config.yaml
d_mlp: 832
norm: "rmsnorm"
rope_fraction: 1.0
qk_norm: true
init: "uniform"
init_std_qkv: 0.0321
schedule: "wsd"
MLP neurons of a small language model. Each row is named by its layer, matrix (gate and up: input weights) and neuron, and shows model dimensions 80-143. Each number is 128 + 32 x the weight over its row's rms, rounded and kept within 0 to 255. A neuron's up and down rows have the sign that makes its largest values positive.
Before each neuron's rows, "fires in" lists the words (lower case) most often at its 100 highest values on Wikipedia text that the model never trained on.

fires in: "of", "that", "about", "vus", "a"
L3.gate148 [150 167 141 107 133 166 152  42 125 187 152  86 116 144 133 102  89 164 153 106 153  92 167 122 168  93  44 175 184 105 144 113 201 139 133 159 173 134 128 116 146 173  90 167  92  92 112 155 125 108 169 138 147 146 107 105 104  98  57  98 176  99 142 110]
L3.up148 [118 130 118 143 105 173 157 180 141  91 100  91 148 136 124 143  83 147 116  92 116  76 150 124  95  74  76 136 148 140 160 103 121  95 182 215 144 213 104 106  94 144  82 149 111 133 121 109 107 129 147  61  62 107 160 108 103 140  77 115 133  94 113 105]

fires in: "on", "of", "abbasid", "because", "to"
L3.gate498 [166 155 116 178 158 103 146 122  89  86 127 102 127 103 105 114 231  99 111  65  50 126 143  95 126 142 144  56 187 122 157 125 104  96 132 173 109 177 111  97  65 153 129 102 169 104 130 162 129 186 111 105 133 188  93 138 126 106 113  96 140  87 146 103]
L3.up498 [125 173  93 110 180 126 150 102 147  48 117 119 109 120 131  84 108 128 117 104 102 119 129  89 100 172 147 127 138  93 153 191  85 148 107 136  90 175 121 113 108 127 141 125 118  90  97  56 141 136 155 143 131 116 195 129 101 114  74 110 130 139 112  95]

fires in: "to", "for", "with", "within"
L19.gate746 [183  98 177 153  48 189 106 112 124 114  96 114 120 140 103 147 104 168  90 100 142 168 108  89  93 118 116 113 115 135 114 111 112 213 155 143 120 168 146 111  62 157 125 111 189 106 109 127 173  77 150 150 148 200 157 146 120 141 129 136 103 132  82 161]
L19.up746 [164 136 131 138 116 209 138 138 161  89 148 110 154 149 126 148 161 163 100 132  87 156 156  96 113  97 147  79 137 115  68 139 111 184 146  77 112 109 129 168  82 144  97 131 167 154 125  63 117 128 177 132 149  94 167 153 120 112  78 124 128 188  98 133]

fires in: "to", "of", "as", "than"
L2.gate785 [112 141 106 133 126 158 157 190 168  87 101 113 152 176  77 187 141  91 115  97 181 140 142  94 133  79  83 126 161  96 154 114 145 149 108  88 108 107  89 153  63 152 170 144  94 125 156 146 105 103 148 131 115 183 114 150 140 112 116 104 104 181 156 139]
L2.up785 [ 68 159 124 116 108  76  93  89 115 101 127 163 147 108 119 122 121 124 140  54 122 142 147 138 190 124 126 125 187 138 126 106 115 105 105  75 125 146 110 165  62  76 178 175 172 147 146 156  76 148 125 164 124 189 162 151 133 121 163 154 162 186 144 209]

fires in: "after", "of", "before", "upon", "his"
L10.gate482 [ 85 131 129 141 135 144  94  98 108 104 109 146 147  92  99 115 122 136 123 133 136  85 100 153  77 134 133 153 105 146  67 125 117 131  91 153 142 118 148 130 149 143 134 160  83 134  71 145 126 143 162 150 144 150 157 180  97 154 163 127 130 123  93 158]
L10.up482 [113 118 201 166 145 117 130 100 138 134 178 142 143 125 141 123 101 146  93  71  88 136  75 183 140 130 144 179 162 124 177 148 178  96 150 137 124 159 128 117 119 147 159  54 156 119 128  78 165 102 108  98 168 131 176 220 126 120 124  90 105 130  85  89]

fires in: "with", "of", "alongside", "although", "newton"
L2.gate748 [136 123 121 105 135 140 137 113 142 198 165 139 153 117 185 138 189 136 101 138 123 139 119 109 151 151  71 154 122 152 149  94 178 129  32 137  35  60 101 122 125 168 124 161 184 184 142 108 138 142 113 103 148 167  94 139 126  98 156 122  99  84 139 120]
L2.up748 [144 150 100 127 120 137 112  83  81 210 167  95  97 159 105 129 124  89 103 144 163 113 178 112 137 198 144 184 119 200  87 172 124 148  88  94  79  94 158 172 103 187  99 181 141 107 172 113 119 161  84  92 160 145  84 132 154  85 115 146 144 139 149  99]

fires in: "not", "or", "would", "and", "may"
L8.gate24 [104 125 134 114  92 105  87 127 168 181 130 184  97 173  57 140 151  93 105  94  71 136 145 113 108 104 154 209  86  62  91 157  97 102 146  87 120 181 144 127 107 120  80  87 159 107 174 102 165  63 137  94 170 116 104 166 108  87  95 119 110 139 170  93]
L8.up24 [137 136 158 148  88 134 167  96 127 151 161 125 160  75 148 166 115 118 157 138 113 103 145 137 119  85 181 176 159 150 152 139 180 145 113 147 149 142 177 147  35 109 118 107 201 135 156  97  95 136 177 143 147 121 117 162 126 117 124 160  74 126 133 160]

fires in: "when", "where", "long", "and", "how", "once"
L9.gate647 [ 82 104 189 191 131 107 117 101  73 126 200 136 126 110 111 144 132 169  79 180 112 116 137 147 136 124 103 147 132 112 124 146 182 132  88 124 187 146 134 174 126 106  85 183 176 154  86 147 155 172 180 190  96  78  94 111 185 107 145 124  86 138 109 129]
L9.up647 [140 128 126 153 149 144 135 104 148 145 189 109 144  97  91 100 107 117 138 150  79 127 126 134  93  89 114 134 107 126  78 156 163 124  89  99 131 147 109 167 140  80 136  95  81 164 112 116 101 132 130  77 109 160 129 146 113 162 165 133 114 144 167 145]

fires in: "it", "to", "company", "and", "will"
L10.gate284 [142 181 150 124 142 135 137 127 118 157 121 117 135  57 135 138 157 116 115 105 160 122  98 142 166 125 101  83  75 112 177 142 201 114 118 146 119 171  93 106 158 207  71 131 128 144 164  73  96 162 171 109 140 195 154 116 116 174 140 153 147 146 131  81]
L10.up284 [ 60  76 169 123 145 152 143  93 136  97 121  96 123 139 155  96 127 131 124 126  88 119 105 171 148 106 128 115 103  93 143 141 161 179 119 149 162 168 124 116 170 137 117 129 132 117 110 113 115  81 108 113 155 117 172  92  56 140 105 120  94 149 156 140]

fires in: "not", "was", "be", "is", "also"
L20.gate737 [105 129 207 129 141 111  98 147 140 185 113 142  84 130 114 116 160  68 132 139  91 115 139 124 120 103 113  82 165 107 151  88 155 181 161 130 180 189  77 122 119 166 144 128 127 174  84  83  99 162 164  79  82 142 132 129 133 132  99 127  97 156 121 160]
L20.up737 [ 75  83 100 148 123 133 153 120 116 133 163 124  94 128 120 144 144 125  60 159 123 158 137 100 140 128 101 134 125 169 145 154 151  76 118 190 135 142 174  72  83 130 137 106 101 124 140 105  79 128 118 151 142 109 147 109 198 118 194 168 103 156  91 128]

fires in: "most", "also", "part", "more", "well", "is"
L11.gate454 [114 193 153 166 117 144  89 173 114 168 170 207  78  96 167 141 128 118  93 150 112  59 106 137 148 127 121 117 166 124 112 103 111 116 119 104 181 121 168 119 138 155 151 133 148 178 166 176  77 161 152  97 121 147 144 121 184 120 165  59 155 123 161 106]
L11.up454 [103 208 144 157 159 101 108 166  85 161 175  79  97 118 129 101 118 188 100 149 153 107  73  82 148 147 135 172 133  66 149  78 141 147 175 163 172 150 142  70 104  84  72 115 125 146 127  85 134 129 147 179  74 120 140  92 132 114  74 131 109 156 126  98]

fires in: "and", "to", "as", "early", "also"
L3.gate643 [157 149  63 176  87 173 156 146 198 109  98  57 121  98 146 122 142 138 147 101 129 104 138 120 123 104 152 126 135 131 119 144 163  98 156 103 123 147 164 139  96 137 161 134 139 117 114  71 174 189 123 157 138 141 128 134 115 156 145 173 125 154 136  90]
L3.up643 [127 114 171 144 136 133 106 118 158 172 127 175 133 137 106  63 155 129 135 121 146 104 114 106 152 108 103 168 162  73 129 171 168 156 126 150 185 103 153 139  87 155 133 102 170 177 126  62 158  97 102  92 118 144 128  72 104 178 123  88 117 126 145 142]

fires in: "on", "to", "step"
L2.gate297 [185 134 122 119 174 146 162 151  78 105  72 130  96 159 129  86 141 123 111  48 108 178 113 137 138 119 109  90 135 152 153  96 104 125 128  82  86 171 110  98 147 147 113 111 133  77 133 120 132 160 130  81 133 100 122  83 136 180 147 162 157 155  79 118]
L2.up297 [ 72 118  92 131  81 162 144 128 127  76 120 131 133 103 114  99 172 117 117  96 157 113 116  96 153 174 145 116  73 114 120 151  98 146 106 124 159 167 180 141 153 111 125 123 164  96 124 132  72 134  92  99 163 121 146 144 130 168 162  84 126 101 117  63]

fires in: "between", "about", "over", "than", "of", "around"
L9.gate7 [118 146  63 103 120 174 169 122 118  56 118 131 125 147 130  95 128 131 207  48 116 171 155 123 200  47 122 143 147 147 134 169 161 132 104 107 154 114 144 145 168  82  65 150 134 125 173 153 116 170 140 159  84 142 184 158  98 151 116 108 162 123 126 123]
L9.up7 [ 85 145 142 113 152 139 123 111 101 119 132 116 138 104 127 161 151 108 127 123 101 153 118 170 149 166 109  91 147 155 146  89 184 146 103  83 117  76  42  96 140 165  70 160 182 136  93 135  80 146 129 138 127 154 217 184 131 157  70 129 207  77 160 110]

fires in: "are", "was", "is", "were", "contained", "51"
L8.gate515 [114 121 176 100 153 119  87 147 119  88 133 130  94  94 156 154 208 111 132 182 152 171 143  98 143 102 178  74 109 121 148 103  77 128  53  87  98 155  85 169 111 108  93 181 120 143 101 103 225 127 104 149 132 149 112 164 137 127 123 143 117 172 129 146]
L8.up515 [156 207 120 116 184 131 116 110  82  87 146  79 115  94 126 108  76 135 142 106 125 142 161 173  90 141 144 157 148 122 110 163  57 126 106 130 139  64 173 185 110 100 135 158 160 180  92 130 144 157 116  84 111 145 100 157 105  91 156 142 128 174 132 212]

fires in: "was", "is"
L15.gate644 [ 89 115 172 142 110  98 138  80 130  82 121 157 142 159 130 110 214 105  70  89 220 128 165 156 110 146 154 112 129 132 133 182 159 115 123 183 124 135  96 105 136 120 136 190 139 188 108 158  99 159 145 139  47  90 175 181 145 153 108  74 134 104  91 148]
L15.up644 [ 51 106  78 134 120 156 102 134 125 131 151 134 127 120 120 109 146  93 126  79 100 140 141 126 124 145 169 158 111 130  70 148  87 107  84 136  80 157 106 116 102  78 103 108  83 109 168 109 114 148 128 154 132 109 125 168 134  99 124 171 113 130 119 115]

fires in: "was", "would", "not", "were", "had", "could"
L11.gate302 [150 105 119 124 147  78  94 132 112 127 161 143 106  63 152 153 172  62 100 103 184 150 169 128  91  75 161 132 112 110 166 119 150 158 112 115 170 158 111 134 154 118 140 117 135 143 127  99  99 134  77  94 169 125 153 119 156 145  99 153 115  64  45 117]
L11.up302 [128 126  84 128  87 133 104  76 139 169 165  91 171 119 153 144  98 123  93 126 151 158 171  72 117 103 101 143  99  93 158 115 129 173 125  86 133 129 114 134 125 125 103 108  75 100 137  96 130  77  63 107 122 110 135  91 131 128 161 133 139 163 100 120]

fires in: "and", "so", "as"
L2.gate174 [ 98 174 145 139 133  66 114 164 114 149 143 160 141 116  49 188 131 120 102 111 137 114 143 123 108 122 142 146 151  95 119 203  88 105 100 144  61 126 101 147 107 104 107 128 156 118 105 175 136 109 145 166 104 174 126 160 150 132 161 188 167 102  66 107]
L2.up174 [144 130 137  68 128 102 138  55 163 131 172 112 131 123 142 133 121 183 126 102 142  92 114  98 155  94 125 175 116 104  77 107 111  74 108 113  72 146  67 112 108 110 168 125 155 120  74 134  79 159 120 148 142 141 130 203 102 133 163 160 124 143 153 146]

fires in: "of", "to", "southwestern"
L2.gate148 [124 142 142  95 171 147 184 101 181  92 136 175 140 112  91 150 145 175 124 137 149 146 131 144  90  81 132  80  97 136 114  98  94 118  66 130 137 217 124 123 138 124 137 108  92 140 189 111 104 139 101 145 117 115 161 125  93  95 173 105 179 124 172 108]
L2.up148 [137 120 132 139 117 140 143  86 169 126 128 170  99 133 132  49 105  99  82 133 131 120  88 156 147 121 123 154  97 109 145 162 151  72 193  82 146 178  98 123 132 149 130  97 102 158 126 140 150 132  27 115 156 169 188 127 185 105 138 139 141 108 139 116]

fires in: "an"
L21.gate674 [148 120 132 151 148  59 107 115 105 122 147  97 151 132 106  74 174 141 110 104 108  80 116 107 137 148 148  54 165 159 146 103 190 105 120 153 159 166 133 167  84  94 108  80 194 112  95 158 101 140 135 154 141 169 110 132 146 197  60 109  71 138  79 101]
L21.up674 [137 141 139 135 151 169 148 132  94 131 125 112 103 147 115 144 160 148 108 173 166  78 141 145 168 158  50 162 174 148 119 113 124 162 118 161 105 164 168 165 106 195 193 139 176 129 109 132 140 127 165 142 118 124 146 122 120 189 168 108  87 149 110 112]

fires in: "is", "was", "are"
L15.gate283 [141 156 134  91 112 113 116 165 137 118 129 107 111 130  89 143  98 103 103 141 191 137 102  75  76 160 107 107 122 129 140 152 145 173  83 204 113 126  89 104 173 200  94  91 112 147 149 186 105 152 111 166 128 193  93 144 142  61 143 142 133  67 143 103]
L15.up283 [103  96 142 164 124 118 174 145 131 153 153 116  43  67 110 138 195 160 102 119 152 117  79 102 176 154 163 126  99  97 129 106 104 125 186 135 152 115 111 130  86 105 119 153 152 158  80 105 157 144 132 118  81 132 150  99 106 118 127 138 124 127 121  83]

fires in: "by", "and", "without", "of", "or"
L9.gate181 [113  98 106 160 128 173 175 149 104 210 135  93 106 116 176 133 159 192 150  86 150 166 132  92 119  95  97 120 157 149 151 151 171 153  99  68 188  58 116 121 118 138 119 135 145  99  70 158 119 105  98 104 146 153 175 133  98 145 135 116 109  97 108 109]
L9.up181 [140 175 104 130 115 143 136 158 134 107 107 146 137 146 141 123 141 178 125 113 134 140 196 115 134 106 145 134 121 170 104  71 154 175 138 152  91 135 139  80  96 147 115  98 166 143 136 118 157 120 120  90  80 152 194 135 166 169 129 151 107 119 106 121]

fires in: "over", "about", "around", "least", "than"
L10.gate431 [194 143 114  95 171  62 128 136  88  83  85 112 137 150 130 135 105  91 111 106 153 154 103 137 113 109 155 133 112  96 176 124 102 107 107  39 145 164 150 121 171 143 138 178 157  84 164 105 159  98 126 133 142 151 140 122  88 137  98 109  92  81 121 139]
L10.up431 [157 221 127 127 128  92 125 154 164  64 123 166 124  88 156 119 154 201 115  60 112 159 150 125 129 146 104 159  98 156 112 153 184 118 154  83 112  36 118 147 148 152  98 128 154 134 117 136 123 139 108 170 121 156 127 137 135 130  82 130 141  97  92  95]

fires in: "is", "was", "were", "be", "files"
L11.gate666 [175  83 109 136 146 133  78 107 123 117 148 144 119 140 106 119  73 176 114 105 159 124 117 177 160 122 183 165 144 167 109 151 130 176 146 113 150 134  99 124 120 149 136 130 169 110 145 147 126 119 165 141 162 116 168 140  85 167 125 119  99 152 135  70]
L11.up666 [114 124 112  94 172 115 107 155 179  94 106 143 165  90 123  75 144 152 123  96  75 136 113 120 114 127 110 101 100  66 139 198 143 159 131 196 121 147 109 120 122 195 145 135 135 125  92 147 122  69 168 166 115 110 131 116 172 129 110 158  78  65 140 151]

fires in: "about", "to", "least", "around", "almost", "than"
L3.gate196 [166 190 102 139 132 126 110  67 123 156 100  61  84 124 136 179 174 124 111 146 138 126 142  87 199 150  73 142 165 157  97 139 148  95  84 134 157  99 135 129 107 115  82 115 136  88 162 200 141  87 167 151 127 122 163 121  57 140 127 182 147 119 140 159]
L3.up196 [125 178 121 147 146 127 130  70  56 113 154 101  87 132 114 184 129 127 114 138 171 188 159 175  75 117 104 129 170 124  76 103  49  26  95  86 114 155 157  91 149 147 115 157 151  53 124 106 129 104 126 135 102 177 171  93 109 119 125  92 182  94 106 134]

fires in: "an"
L16.gate822 [119  79  76 155 143  72 178 116  98 153 129 137 124 163 131 148 134 157 109  76 136 116  66 107 111 145 117  67 121 164 185 125 104 107 127 115 113 131 152 164 189 113 137 162 154 110 186 105 120 117  96 107 176 143 109 129  91 195 137 141 107 165 127  93]
L16.up822 [193 159 128  82 162  92 133 143 122  90 156 143 155 107 131 111 137 191  76 139 138  65 174 162 167 161  67 184 150 107 115 205 155  91 147 151 120  93  48 140 171 116 144 149 130  93 111 122 102 139 129 130 132 191 119 147 199  94 143 106 110 171 114 164]

fires in: "of", "and", "among", "during", "with", "at"
L15.gate496 [161 130 126 152 130  97 160  96  86 181 146  92 106 166 106 150 165 163 133 133  73 178 149 113 117 214  87 111 133 129 172 123 101  64 164 143 111  69 174 146 105 153 127 116 126 121 130 127 130 118 164 156 135 118 163 160 131 143 161 116  74 176 154 131]
L15.up496 [151 168 107  84 101  87 157 140  72 154 159  87 103 153 134 119  73 110 102 120 106 186 132 149 130 164 125 121 122 132  99  78 161  70  95 173 113 133 120 199 108 129 100 146  63 120 132  98 148 135 117 117 139  57 139 120 151  99 112 110 120 137  89  85]

fires in: "grigorovich", "in", "of", "by"
L10.gate140 [102 122 168 127 105  95  62 140 151  78 155  89 163 159 115 114 119 134 183 201 111 118 154 144 158  98 114 117 147 124 217 105  95 136 125 153 157 125 133 104 170 135  86 176 152 112  96 142 161  95 137  89 103  92 113 113 137 150 159 151 118 146 174 162]
L10.up140 [100  93 143 124 163  84 113 111  93 150 158 115 176 141  62 106 126 157 122 143  90 136 174 176 131 137  65 208  87 120 149 109 136 129  89 155 111 110 114 108 146 127 101 151 190  96 124  52  96 137 147 126 186 129 147 178 149 140 107 151  99 141 162 159]

fires in: "were", "was", "not", "are", "time", "cm"
L10.gate709 [ 89 166 172 159 126 144 111 121  63 121 149 187 116 129  86 133 120 146 166 164 165 119 123 127  23 126  85 130 134 143  82 125 109 151  86 139 210 121  79 161 137 160  85  55 114 179 136 162 157 149 119 150 177 141 128 164 132  76 135 154 106 154 119 130]
L10.up709 [116 139 103 118 150 134 125 102 153  97 144 143 124  99 124 104 120  83 146  85 133 141 166 138 147 118 121 170 144  95 121 201 130 174 104 125 138  77 155 204 155 180 143 107 127 162 106 141  91 123 176 134 156 134 145 145 153 159  88 127 139 140 128 151]

fires in: "with", "of", "through", "had", "having", "despite"
L8.gate393 [132 153 114 138 151 103  72 127  90 131 157 158 104 115 147 117 116 142  80  86  89 135 131 151 156 144 136 107  79 155  76  96 178  70  50  63 184 161 118 120 130 152 101 129 113  99 132  98 150 119 121 132 117 177 156 113  89  99 208 200  72 133 204 100]
L8.up393 [135 102 110 147 114 111 155 115 156 105 133 159  94 168 157 160 156 185 128 104  94 121 103  88 157 142 109  88 161 164 151 182 155 131 119  77 163 127  96 132 101 127  70 156  98 130 143 135 157 146  62 139 104 158 189  82 153 172 149  66 131 138 143 117]

fires in: "such", "known", "to"
L11.gate42 [130 167 140 148 110  40 176 174 137 161  97 146 163 178 141 181 133  61 176 112 136 115 125 134 215 122 146 143 165 142 136 126 135 141 139  99 125 123 127 174 176 106 169 185 117 195 139 197 123 124 121 165 101 127 108 142 120 135 122 106 153 156 101 115]
L11.up42 [167  94 110 121 200 114 179 102  92 110 152 107 167  98 138 128 181 145 147 134 140  50 165 100 173  77 112 157  71 130 137 152 116 151 137 189 150 161 135  78 137 169 127 104 207 123  89 159 125  88 115 143 158 137 145 155  99 145  45 154 124 139 170 141]

fires in: "of", "in", "to", "with", "across"
L3.gate821 [157 137 157  86 136 178 149 156  99 111 117 108 193 111  40 150 120 176 128 132 145 126 163  99 102 141 137 140 131 231 143 126 148 124  99 125  72 143 156 186 104 179  58  88 129 169 141 153 122 162 143 177 155 231 130 141 101 126 128 127 125 113 205 160]
L3.up821 [164 109 145  91 133 107 159 153 113 124  84  85 161 144 166 121  77 116  95 136 123 132 144 132 112 161 168 101  79 117 173 191 173 130 105 170 102 152 156 152 126 198  91 121 102 131 102 126 124 116  83  95  89 157 109 167 119 121 161 112  99  58 179 110]

fires in: "at"
L9.gate565 [105 159 107 100 140 136 166 180 102 123  93  64 117 113 118 101 133 121 179 150 105 121 148  78 126 127 144 159  73 100  59  93  49 133 108 162 108 167 168 165 123 157 172 150 158 110 126 137  91 118 129  75 175 184 131 133 170 114  50 125 124 122 161 162]
L9.up565 [143 166  93 150 148 130 152 123 110 100 107 127 193 125 121 123 166 142 158  98  87  91 159 145 144 114 100 103  84 107 138 168 147 113 120 108  93 141  89 160 113 115 211 140 137  87 164 116  87  94  89 198 112  93 124 163 107 137 144 167  70 127 155 170]

fires in: "to", "against", "and", "of", "club"
L9.gate549 [ 91  85 155 121 100 136 109 132 161 123 141 125  93 191 133  62 182 102 202 120 151 171 136 149 163 173 100 167 127 139 119 109 119 171 133 121  92  87 147 138 131  71 185 151 161 156 165 120 126  97 120 110  93 126 129 199 139 102 151  82 132 113 119 169]
L9.up549 [129 124 111 136 180  82  84 118 147  31 107 170 115  98  99 117 103 139 135 121 156 158 194 114  44 142 112 120 146 161 155  88 157 161 125  96  81 134 109 106  73 102 155 146 180 107 116 112 172  94 129 118 112  98 205 186 170 147 110 144 153  93 135 158]

fires in: "as", "of", "those", "men", "the"
L9.gate531 [142 137 128 158 120 135 117 140 131 113 143  41 141 163 104 158 135  78 136 118 117 131 126 135 150 101 136 128 191  76 104 196 147  98 146 106  54 159 109 144 122 131 180 121 101 140 149 181  77 125 126 153 145 135 167 190 156 139  97 106 160 117  94 118]
L9.up531 [107 148 125 125 115 145  62 158 212 164 148 146 130 115 105 148  94 165 109 137 139 129 146  92 115  87 132  84  97 109 159 152 102 139  82 122 103 127 133  85 115 102 158 161  47 103 135 125 103 123 111 147 110 148 130 156 140 179 160 140 131 158 124 212]

fires in: "at", "orphan", "set", "car"
L10.gate783 [166 113 114 127 129 152 151 160 151  84  71  99 107  57 135 115 163  75 130  94  73 163 126 122  86 117 174 164 178 127 111 116 158 135 155  29 184 146 105 200 113  56 191 153 188 179  81 159 101 119 132  87 187 163  79 204 150  97 139  99  88 144  83 133]
L10.up783 [170 110 154 170 212 129 135 135 154 112 114 109 163 155 111 188 157  78 133 101 162 147 156  98 134 127 125 186 109 137 124 146 173 100 130 114  76  38 104 143  91 134 119 123 137 156 124 137 106 111  77 130 117 160 189 122 123 165 147 117 141 144 138 151]

fires in: "between", "both", "of"
L3.gate68 [145 209 137  88 140 176 137 205  46 101 127 179  83 172 120 119  97 102 141 107 165  54 121 168 170  85  70 118 106 113 117 149 117 111  80 110 134 103 161 107 123 113 116 153 101 126 169 129 117 167 112 162  92 148 154 111 169 166 160  93 139 131 112 100]
L3.up68 [ 75 116 150 101 139  97  84  95  75 206 101 120 147 128 148 108 106 147 127  94 159  87 129 108 127 157  94 119 116  99 117 118 129 165 134 105 206  86 153 132 100 169  83 174 103 128  92 147 123 107 113 125 134 139  96 146  55 105 112  88 120 102 161 105]

fires in: "was", "and", "were", "being", "later", "is"
L10.gate804 [146 113 166  99  84 140 128 114 149 100 123 147  53 155 115 118 114 108 121 112 183 117 128 107 129 133 119 145  98 127 117 107 136 168 132 192 133 158 177 120  81 168 115 166 102 182 110 149 155 112 145 125  97 107 157  58  99 138 134 172 110  85 136 107]
L10.up804 [174  92  80 131 117 117 155 161 106 110 197 155  91 132 141 106 173  77 162  93 132 118 108  98 170 203 138 130 120 105 109 122 128 152 149 190 124 167 128 108 151 148 146 115 104 154 167 130 190 134 102 101 121 128  95 152 144 108 168 154 177 136 137  97]

fires in: "for", "to", "of", "by", "on", "allowed"
L10.gate260 [163 136 115  93  88 101 152  87 125 120 151 193 191  75 132 149 144 171 186 119 107 133 165 141 127  70 112  73 116  91 164 126 107 178  95  65 120  89 148 141 162 117  88 181 160  48  58 148 153 136 137 129 126 109 107 102  88 150 153 154  82 156 125 136]
L10.up260 [ 80 129 120 124 135 117 160 149  86 149 148  84 173  89 115  71 129 121 106 111  86  88 161 119  77 150 183 156 142 127 171 123 196 138 155 108 125 144 132 157 100 139 121 182 136 135  80 181 149 147 168 159 195 132 146 126 191 160  67 157 162 132 160  93]

fires in: "to", "with", "of", "in", "despite", "following"
L3.gate419 [ 95 150 125 137 165 103 143  84  93 109 184 180 125 122  96 148 210  77  99 157 132 126 114 164 151 101 161 135 123 107 124 119 117  86 115 118 100  92 103 131 105 126 157 110 186 112 140  80 134 120  80 116 112 102 131 124 172 101 191 184 110 164 114 141]
L3.up419 [105 162 150 191 132 101  60 107 149 124 116 152 107 160  97 175 115 118  67 106 134 104  49 148 181 144 179 190 140  99 132 142 112 170 169 114 144 126 160 140 129 115 126 122 172 150 108 106 186 103 121  97 148 165 208 183 107 159 112  77 146 171 128 141]

fires in: "was", "is", "also", "been", "become", "became"
L8.gate512 [ 96 128 151 127 120 127 147 129  56 125 138 153  76 151 163 120 176 130  75 128 106 157  92 114 146 109 119 116 111 145  92 100 144  58 123 146 197 174 174 138 112 122  85  73 153 121 142 164 105 104 127  93 135 192 148 119 168  86 128 108  87 112 133 161]
L8.up512 [108 132  96 110 109 148 167 144 153 122 134 113  68 164 193 133 125 138 149 132 149 131 108  69 125 104 144 164  96 136 161 111 195  92 109 107 123 187 153 121 183 149 137  87 149 145 161  67  66 139 167 176 120 115 166 149 116 104 137 148 132 143 131 137]

fires in: "there", "over", "democrat", "democratic", "around", "on"
L2.gate68 [119  65 114  91 190 163 119 104 159  68  89  84 148 127  97  87 149 128 170 120 136 117 150 108 124 201 136 166 133 110 152 141 117 120 120  69 162 172  64 159 193  76 112 120 107 146 170 146 177  98 128 149 123 109 165  89 140  92  77 179 157  79 103 205]
L2.up68 [ 69 141  98 163 169  56  91 128  93  45 112 132 120  99 176 150  69  41 146 182 180 110  98 111  96 162 155  77  83 102  88 137 140 156 134  92 118 110 149 122 153 107  94 141 135  93  70 111 150 120 106 120 152 187 119 126 123 172  77  73 187 155 179 146]

fires in: "as", "than", "that", "a", "per", "when"
L15.gate792 [139 127 116 134 154 115 149 116 169 121  79  65 108 120  93 138 125 147 148  76 137 134 185 136 107 125 136 149 152 103 148 163 122 170  78 114 159 151  77 137 123 114 143 159  42 118 124 104 107 170 103 160 177 117 108 167 104 145 127 105  90 156 151 139]
L15.up792 [118  98 127 160  93 113 108 166  69 116 142 172  99 137 102 161  72 141 108 172 111 179  76 113 136  90  95 135 150 152 141 113 117  81 137 183 135 127 107 127 125 115  98 153  74 137 111  12 123 130 156 147  93 220 118 111 131 124 155 147 128 116  92 137]

fires in: "of", "for", "to", "from"
L10.gate255 [140  99 134  78  57 112 140 133 153 163  78 119 164  98 121 146 170 167 122 121 154 126 172 144  82 184  91 130 111 118 126  62 141 213  59 110 105 142 156 137 147 131 147  92 129  95 151 152 156  42 113 153 137 109 155 151 142 205 143 158 143  83 108 144]
L10.up255 [154 146 125 144 152 120 117 109 119 178 129 124 160 156 118 110 123  95 168 114 120 124 124 191 130 102 145 120 136 161 139  91 121 140 100 120 163 149  79 109 109 131 176 136 205 159 116 152 155 127 158 130 173 136 160 159  97 108 142 173 183 112 108 157]

fires in: "after", "following", "to", "upon", "during", "despite"
L11.gate693 [158 127 124 119 160 128 136 156 161 113 145 142 116  92 111 120 113 142 114 117 178 169 104 142 109 116 111 158 138  47 140 153 148 108  91  83 134 179 136  99 117 129 146 106 159 124 123 131 165  90  91 109 105 117 138  92  88 116  91 145 126 128  96 126]
L11.up693 [145 201  88 149 122 105 112 102 135 130 133 135  99 143 143 177 154 114  97 150  73  98 130 146 159 114 149  94 142 110  86 118 118 173 176 130 116 157 166 118 164  94 151 121  47 117 107 122 130 182 126 116 116 170 114 128 103 144 160 138 121 168 121 123]